From a checkpoint of a small transformer trained on Wikipedia.
Size: 10 layers, width 320, 5 heads of 64, MLP 1280 GELU, vocabulary 16384, 17.7M parameters.
Training: a variant of Muon for these matrices, 331M tokens, 5044 steps.
MLP neurons of a small language model. Each row is named by its layer, matrix (up: input weights) and neuron, and shows model dimensions 48-175. Each number is 50 + 12 x the weight over its row's rms, rounded and kept within 0 to 99.
Before each neuron's rows, "fires after" lists the tokens most often just before its 100 highest values on Wikipedia text that the model never trained on.

fires after: " Al", "–", "-", "|"
L6.up740:59 51 56 41 30 46 34 47 57 50 43 34 21 44 64 35 66 24 42 45 31 47 56 65 42 42 53 57 59 25 55 57 52 43 24 30 68 53 78 46 44 60 53 29 42 44 52 54 47 58 56 54 53 50 53 47 52 56 51 55 62 37 39 56 43 48 45 65 40 50 58 35 48 72 33 36 51 28 57 60 54 46 41 56 45 66 52 31 41 28 45 34 35 43 45 29 71 65 50 64 40 67 50 63 66 52 47 58 42 55 49 46 59 54 47 96 60 53 36 52 35 45 44 57 49 64 50 55

fires after: ".", ",", " $", " .", " (", ":"
L3.up25:46 59 81 57 55 55 46 42 53 49 41 70 55 50 43 45 51 59 50 45 42 53 56 35 52 48 43 36 61 32 63 39 59 64 65 48 77 42 40 48 40 40 67 72 50 42 50 22 47 47 60 44 66 38 32 47 65 52 47 37 59 43 55 49 58 42 51 50 54 41 49 77 37 45 55 54 44 63 61 65 57 51 39 42 43 76 53 37 54 32 27 55 44 48 56 47 46 33 59 40 37 75 52 34 59 40 45 42 45 39 61 37 65 49 46 54 58 54 60 71 72 62 30 62 39 60 47 62

fires after: "-", "|", " Preceded", " Succeeded"
L2.up1055:41 55 58 38 43 47 56 46 59 48 46 70 55 71 57 38 61 35 46 29 30 36 49 58 54 51 54 51 57 41 51 53 36 42 45 52 63 56 41 43 56 71 52 66 53 81 53 38 51 25 42 53 39 34 55 40 45 30 43 45 55 71 24 42 37 43 67 56 37 31 67 25 50 47 46 53 49 73 40 42 41 64 38 64 66 42 60 56 26 45 76 43 70 62 56 41 47 57 55 54 47 50 53 37 62 50 45 68 43 57 49 32 51 46 33 49 44 51 42 52 29 49 45 42 60 46 60 19

fires after: " |", " (", " 2", " 3", "\n", " went"
L6.up997:70 59 42 59 53 61 39 66 53 45 43 65 47 34 46 47 24 32 45 53 57 45 49 61 59 68 43 56 62 28 74 48 55 71 62 47 16 50 27 74 34 55 33 53 60 70 44 52 38 46 60 56 60 40 50 41 26 51 67 39 33 51 50 53 55 51 61 54 50 29 54 49 52 41 61 40 57 43 23 63 37 75 52 43 56 44 46 43 39 49 47 51 54 53 42 10 51 61 52 46 40 64 69 48 50 59 41 80 39 64 46 49 51 56 37 33 53 61 43 46 50 70 59 48 44 66 30 42

fires after: "-", " and", "–", " the"
L3.up385:49 43 26 50 42 69 43 37 54 56 42 20 47 45 48 53 64 61 63 44 52 65 48 45 55 61 72 56 38 27 42 49 57 48 57 48 56 60 54 46 45 58 55 45 45 45 71 45 71 53 43 59 45 53 55 64 59 57 52 51 36 54 45 44 45 45 15 35 44 42 74 35 56 52 56 49 64 46 47 38 33 43 46 41 51 48 38 64 36 45 55 31 67 39 36 62 67 52 47 46 46 79 63 76 59 58 32 44 49 44 52 51 51 35 50 64 46 63 26 42 50 64 56 49 42 40 36 65

fires after: "–", "-", "dale"
L2.up1219:41 47 44 37 53 68 30 38 50 45 32 40 55 47 53 37 45 53 34 41 63 47 46 67 51 78 39 65 36 55 58 65 54 44 69 61 71 54 27 63 63 68 52 51 35 39 46 73 54 61 56 39 73 41 46 39 31 67 49 52 51 56 53 54 45 49 46 71 67 54 56 56 37 65 41 58 49 46 48 29 45 30 67 26 29 54 39 51 29 34 65 52 63 52 29 10 58 56 52 64 42 76 18 52 44 33 49 69 58 63 53 69 31 20 69 61 64 40 50 56 43 60 42 49 23 37 40 58

fires after: "\n", " \"", " (", " his", "=="
L6.up962:53 60 51 55 70 43 62 30 76 31 42 52 69 67 51 59 70 48 49 31 40 55 18 50 53 61 47 54 61 58 41 47 32 50 48 56 55 70 46 48 55 57 55 34 33 48 51 49 54 57 47 51 55 56 45 62 58 52 36 36 46 37 49 44 52 63 44 60 41 48 39 41 50 52 50 28 59 61 66 69 54 49 41 65 46 42 52 33 62 34 45 61 40 62 43 54 53 62 38 61 59 60 44 80 51 67 43 57 55 46 47 51 51 31 42 62 27 56 57 61 63 47 58 49 60 15 51 49

fires after: "-", "–", "/"
L2.up838:67 55 46 44 49 79 40 37 61 59 56 35 30 60 58 66 52 64 53 45 44 69 68 44 31 52 42 28 57 45 77 36 45 54 56 63 72 68 45 49 60 63 58 43 57 37 49 30 45 48 55 65 40 57 61 71 46 60 58 42 47 50 51 67 38 57 31 57 50 55 49 44 32 42 37 62 46 37 63 41 34 54 43 50 51 36 30 54 53 63 45 21 59 39 60 50 54 38 66 30 50 48 32 47 36 48 53 62 46 56 41 41 44 57 25 58 38 46 23 72 51 51 37 63 55 43 53 54

fires after: " a", "-", " (", "A", "L"
L3.up410:35 29 65 66 51 30 53 45 46 49 53 65 42 42 58 30 55 48 73 51 46 46 33 55 63 47 42 57 56 49 67 79 54 59 45 47 49 54 77 43 33 63 41 70 48 44 73 31 36 49 32 61 44 51 60 53 61 61 55 29 52 46 52 55 37 66 51 41 48 59 27 35 51 44 43 55 61 52 50 15 47 69 37 51 44 40 32 55 55 63 47 51 61 62 65 43 57 50 58 69 43 52 67 51 37 28 50 76 49 46 55 51 62 57 41 27 70 35 38 48 38 19 66 57 44 67 30 59

fires after: " the", " a"
L2.up404:54 38 36 60 48 49 25 55 43 65 57 48 62 73 22 52 52 74 59 38 48 17 63 69 47 45 70 67 58 63 55 48 51 40 60 41 53 44 41 53 47 35 64 60 63 48 31 53 83 56 32 29 48 47 46 60 45 66 54 48 35 48 37 60 45 50 56 43 51 50 31 66 61 64 57 43 58 47 25 66 34 49 49 52 39 24 42 62 37 60 60 36 41 55 34 47 66 22 57 48 64 43 38 60 63 66 49 43 47 44 50 57 45 50 45 56 58 50 43 31 55 33 49 45 38 52 51 32

fires after: ",", ":", "),", "–"
L3.up425:30 63 66 65 60 51 46 52 54 34 52 55 65 32 50 50 84 40 46 50 49 62 42 42 50 55 41 53 62 55 47 58 19 63 70 61 39 54 59 32 48 62 63 65 54 58 32 33 48 51 51 61 60 60 56 58 60 64 50 42 71 54 41 66 28 60 53 60 20 56 33 45 31 30 57 71 51 54 35 52 16 37 63 25 52 68 48 33 48 39 40 51 53 58 41 70 63 44 37 56 55 65 20 65 51 54 55 52 63 33 51 63 41 39 63 60 55 60 30 39 49 61 36 56 48 43 58 60

fires after: "-", "–", " Cold", "l"
L3.up275:59 37 48 30 45 45 53 57 50 64 54 58 54 58 41 40 55 30 62 41 58 67 56 61 44 44 56 49 65 40 61 23 70 59 61 34 66 44 45 42 30 72 46 55 67 54 35 54 50 52 50 51 67 54 65 52 49 67 55 51 56 23 54 45 49 61 29 53 50 65 40 77 43 48 61 38 63 19 33 58 43 57 39 43 44 45 53 58 55 35 62 58 66 41 70 44 40 34 37 40 41 36 30 51 50 40 48 31 43 58 41 55 59 33 60 56 52 45 49 66 35 52 36 42 51 32 54 56

fires after: " (", " \"", " S"
L2.up1166:47 43 75 43 57 48 39 51 53 66 41 58 61 52 36 72 63 28 43 67 60 57 53 63 54 69 68 36 40 43 55 59 44 58 54 55 58 36 43 60 39 61 41 37 28 34 34 57 37 45 36 55 56 50 46 58 65 58 44 54 40 62 58 47 56 55 46 53 36 41 28 46 61 58 34 46 42 45 57 35 44 51 52 46 66 36 69 38 55 49 54 56 50 49 52 49 55 47 40 72 58 48 63 50 51 42 53 41 36 52 62 56 49 63 63 66 47 55 52 64 38 38 44 62 46 58 46 44

fires after: " |", "\n", " (", "|"
L6.up1118:74 66 47 51 61 68 38 36 75 59 56 67 68 42 32 43 49 59 26 43 41 65 48 53 35 53 64 48 52 31 50 53 38 50 57 66 48 59 70 66 34 11 55 45 33 34 27 48 42 50 44 58 51 38 50 35 53 57 66 40 43 26 63 50 59 43 72 72 55 55 56 61 41 46 44 62 72 59 44 64 46 63 56 53 45 44 38 51 55 61 38 58 64 46 51 40 49 52 49 62 46 53 63 59 30 52 46 45 33 40 44 37 47 62 29 38 55 58 50 56 53 82 44 40 59 43 58 48

fires after: " the", " a", "|", " Third"
L2.up573:29 58 71 50 55 42 29 63 73 43 52 59 66 62 57 62 42 54 46 34 44 50 48 52 33 56 43 43 57 49 45 44 63 41 62 49 51 38 43 40 51 41 43 44 62 52 58 46 62 52 32 48 73 52 57 46 36 68 56 57 56 54 56 61 43 44 46 60 65 36 50 56 43 56 58 43 42 38 70 48 48 46 29 49 32 60 46 42 37 62 43 58 43 42 35 49 84 47 45 53 42 51 36 42 57 49 52 66 33 45 27 53 55 56 54 65 62 53 58 44 77 48 28 60 73 50 47 43

fires after: " (", " \"", "-", "—", "s"
L2.up104:60 52 42 65 53 40 49 77 53 47 43 51 59 64 58 53 39 54 42 80 57 58 34 50 39 70 48 48 23 47 37 59 39 50 68 60 36 54 52 61 37 61 65 76 37 56 45 66 44 63 59 49 57 58 59 39 39 36 41 60 43 34 59 54 36 46 48 58 35 52 49 67 65 43 32 50 63 39 51 44 22 36 46 46 71 35 51 65 44 43 62 54 46 48 33 61 63 58 39 48 42 39 52 58 51 40 49 35 62 53 45 60 42 45 43 64 64 50 46 69 52 51 49 76 68 60 56 62

fires after: "-", "–"
L3.up369:40 39 43 25 49 36 54 66 54 48 34 54 56 52 49 43 53 34 39 47 63 50 53 33 42 38 63 59 39 17 72 49 49 44 62 38 63 56 48 47 59 37 51 52 57 36 51 44 37 46 28 57 57 62 37 56 34 70 55 69 57 44 63 66 51 59 41 43 44 71 51 46 32 53 56 55 54 44 60 60 48 65 61 28 60 48 53 44 50 61 56 26 46 39 48 56 62 62 53 46 37 40 65 51 61 58 55 67 63 81 59 41 50 45 62 58 61 56 41 42 49 53 27 58 49 43 49 73

fires after: "|", " (", " \"", " |", " $"
L2.up296:58 51 68 45 41 65 67 72 40 50 45 46 36 59 35 52 52 54 60 60 54 36 63 54 21 70 72 43 61 29 30 59 57 46 61 64 60 30 52 74 35 63 52 42 47 64 53 57 25 27 40 35 53 46 50 35 24 55 34 43 50 46 37 42 40 47 37 33 74 42 57 31 33 58 46 23 40 60 60 27 46 61 38 38 62 67 65 23 54 51 62 67 55 48 53 48 56 57 66 69 62 37 40 50 45 74 64 74 66 35 37 39 40 51 48 41 67 41 54 36 36 39 31 61 56 48 46 37

fires after: " |", "A", " a", " \""
L6.up78:33 50 52 48 46 28 44 67 35 50 46 69 38 56 45 45 34 52 46 62 53 67 59 33 59 34 44 68 56 46 56 52 41 67 24 67 56 47 36 45 41 45 38 41 56 79 72 47 41 48 57 65 35 61 55 65 56 37 49 56 57 55 40 60 70 53 48 68 52 51 54 42 49 42 49 42 67 47 58 70 56 64 49 49 52 54 61 55 49 65 44 57 46 33 41 38 57 29 57 65 44 26 51 49 37 59 68 60 46 63 40 50 57 55 48 49 40 59 62 70 38 60 19 54 62 70 47 32

fires after: " the", "-", "–", "s"
L2.up417:32 42 45 55 53 62 55 56 35 49 54 75 35 57 40 53 33 28 24 43 62 53 40 71 36 64 37 43 28 56 55 44 50 50 67 44 50 60 51 57 60 78 64 63 37 32 34 62 50 50 51 58 58 56 52 49 47 56 49 42 55 32 47 50 46 51 49 70 60 59 50 46 43 56 51 75 44 41 50 61 41 46 62 51 46 48 28 72 33 54 70 62 34 36 71 43 29 37 46 48 61 33 30 43 58 47 71 67 46 47 61 52 43 26 60 59 43 31 36 53 63 59 33 72 50 46 41 53

fires after: "\n", " |", "-", ":", " Bronze", "|"
L6.up181:62 61 50 51 57 52 52 49 73 68 53 42 58 54 59 65 52 39 46 57 57 58 50 36 36 51 44 57 65 69 41 52 47 58 51 65 57 59 49 61 56 56 60 43 27 66 46 62 55 44 42 64 52 42 51 54 65 46 56 52 30 60 64 53 58 68 49 65 65 47 48 36 55 39 49 69 39 74 53 46 59 39 58 49 48 36 57 30 64 45 25 62 25 29 56 48 43 38 42 32 64 57 63 59 43 52 43 39 60 46 53 59 56 49 56 62 36 68 51 33 31 58 42 42 41 42 48 55

fires after: "-", " (", " un", " \"", " '"
L3.up630:51 41 65 54 28 54 46 62 56 50 43 73 43 53 52 47 40 61 51 72 75 62 48 65 66 48 67 54 45 22 46 50 50 40 62 48 41 50 49 78 53 48 15 66 34 47 58 58 53 58 56 62 73 38 44 46 62 65 57 59 48 41 59 30 52 63 59 64 57 24 36 58 46 48 62 45 38 49 53 55 15 61 42 75 43 45 47 68 33 40 51 41 52 46 53 70 52 47 45 50 46 38 55 39 61 57 41 41 49 47 50 62 53 34 53 63 71 42 53 12 42 50 37 75 48 44 53 47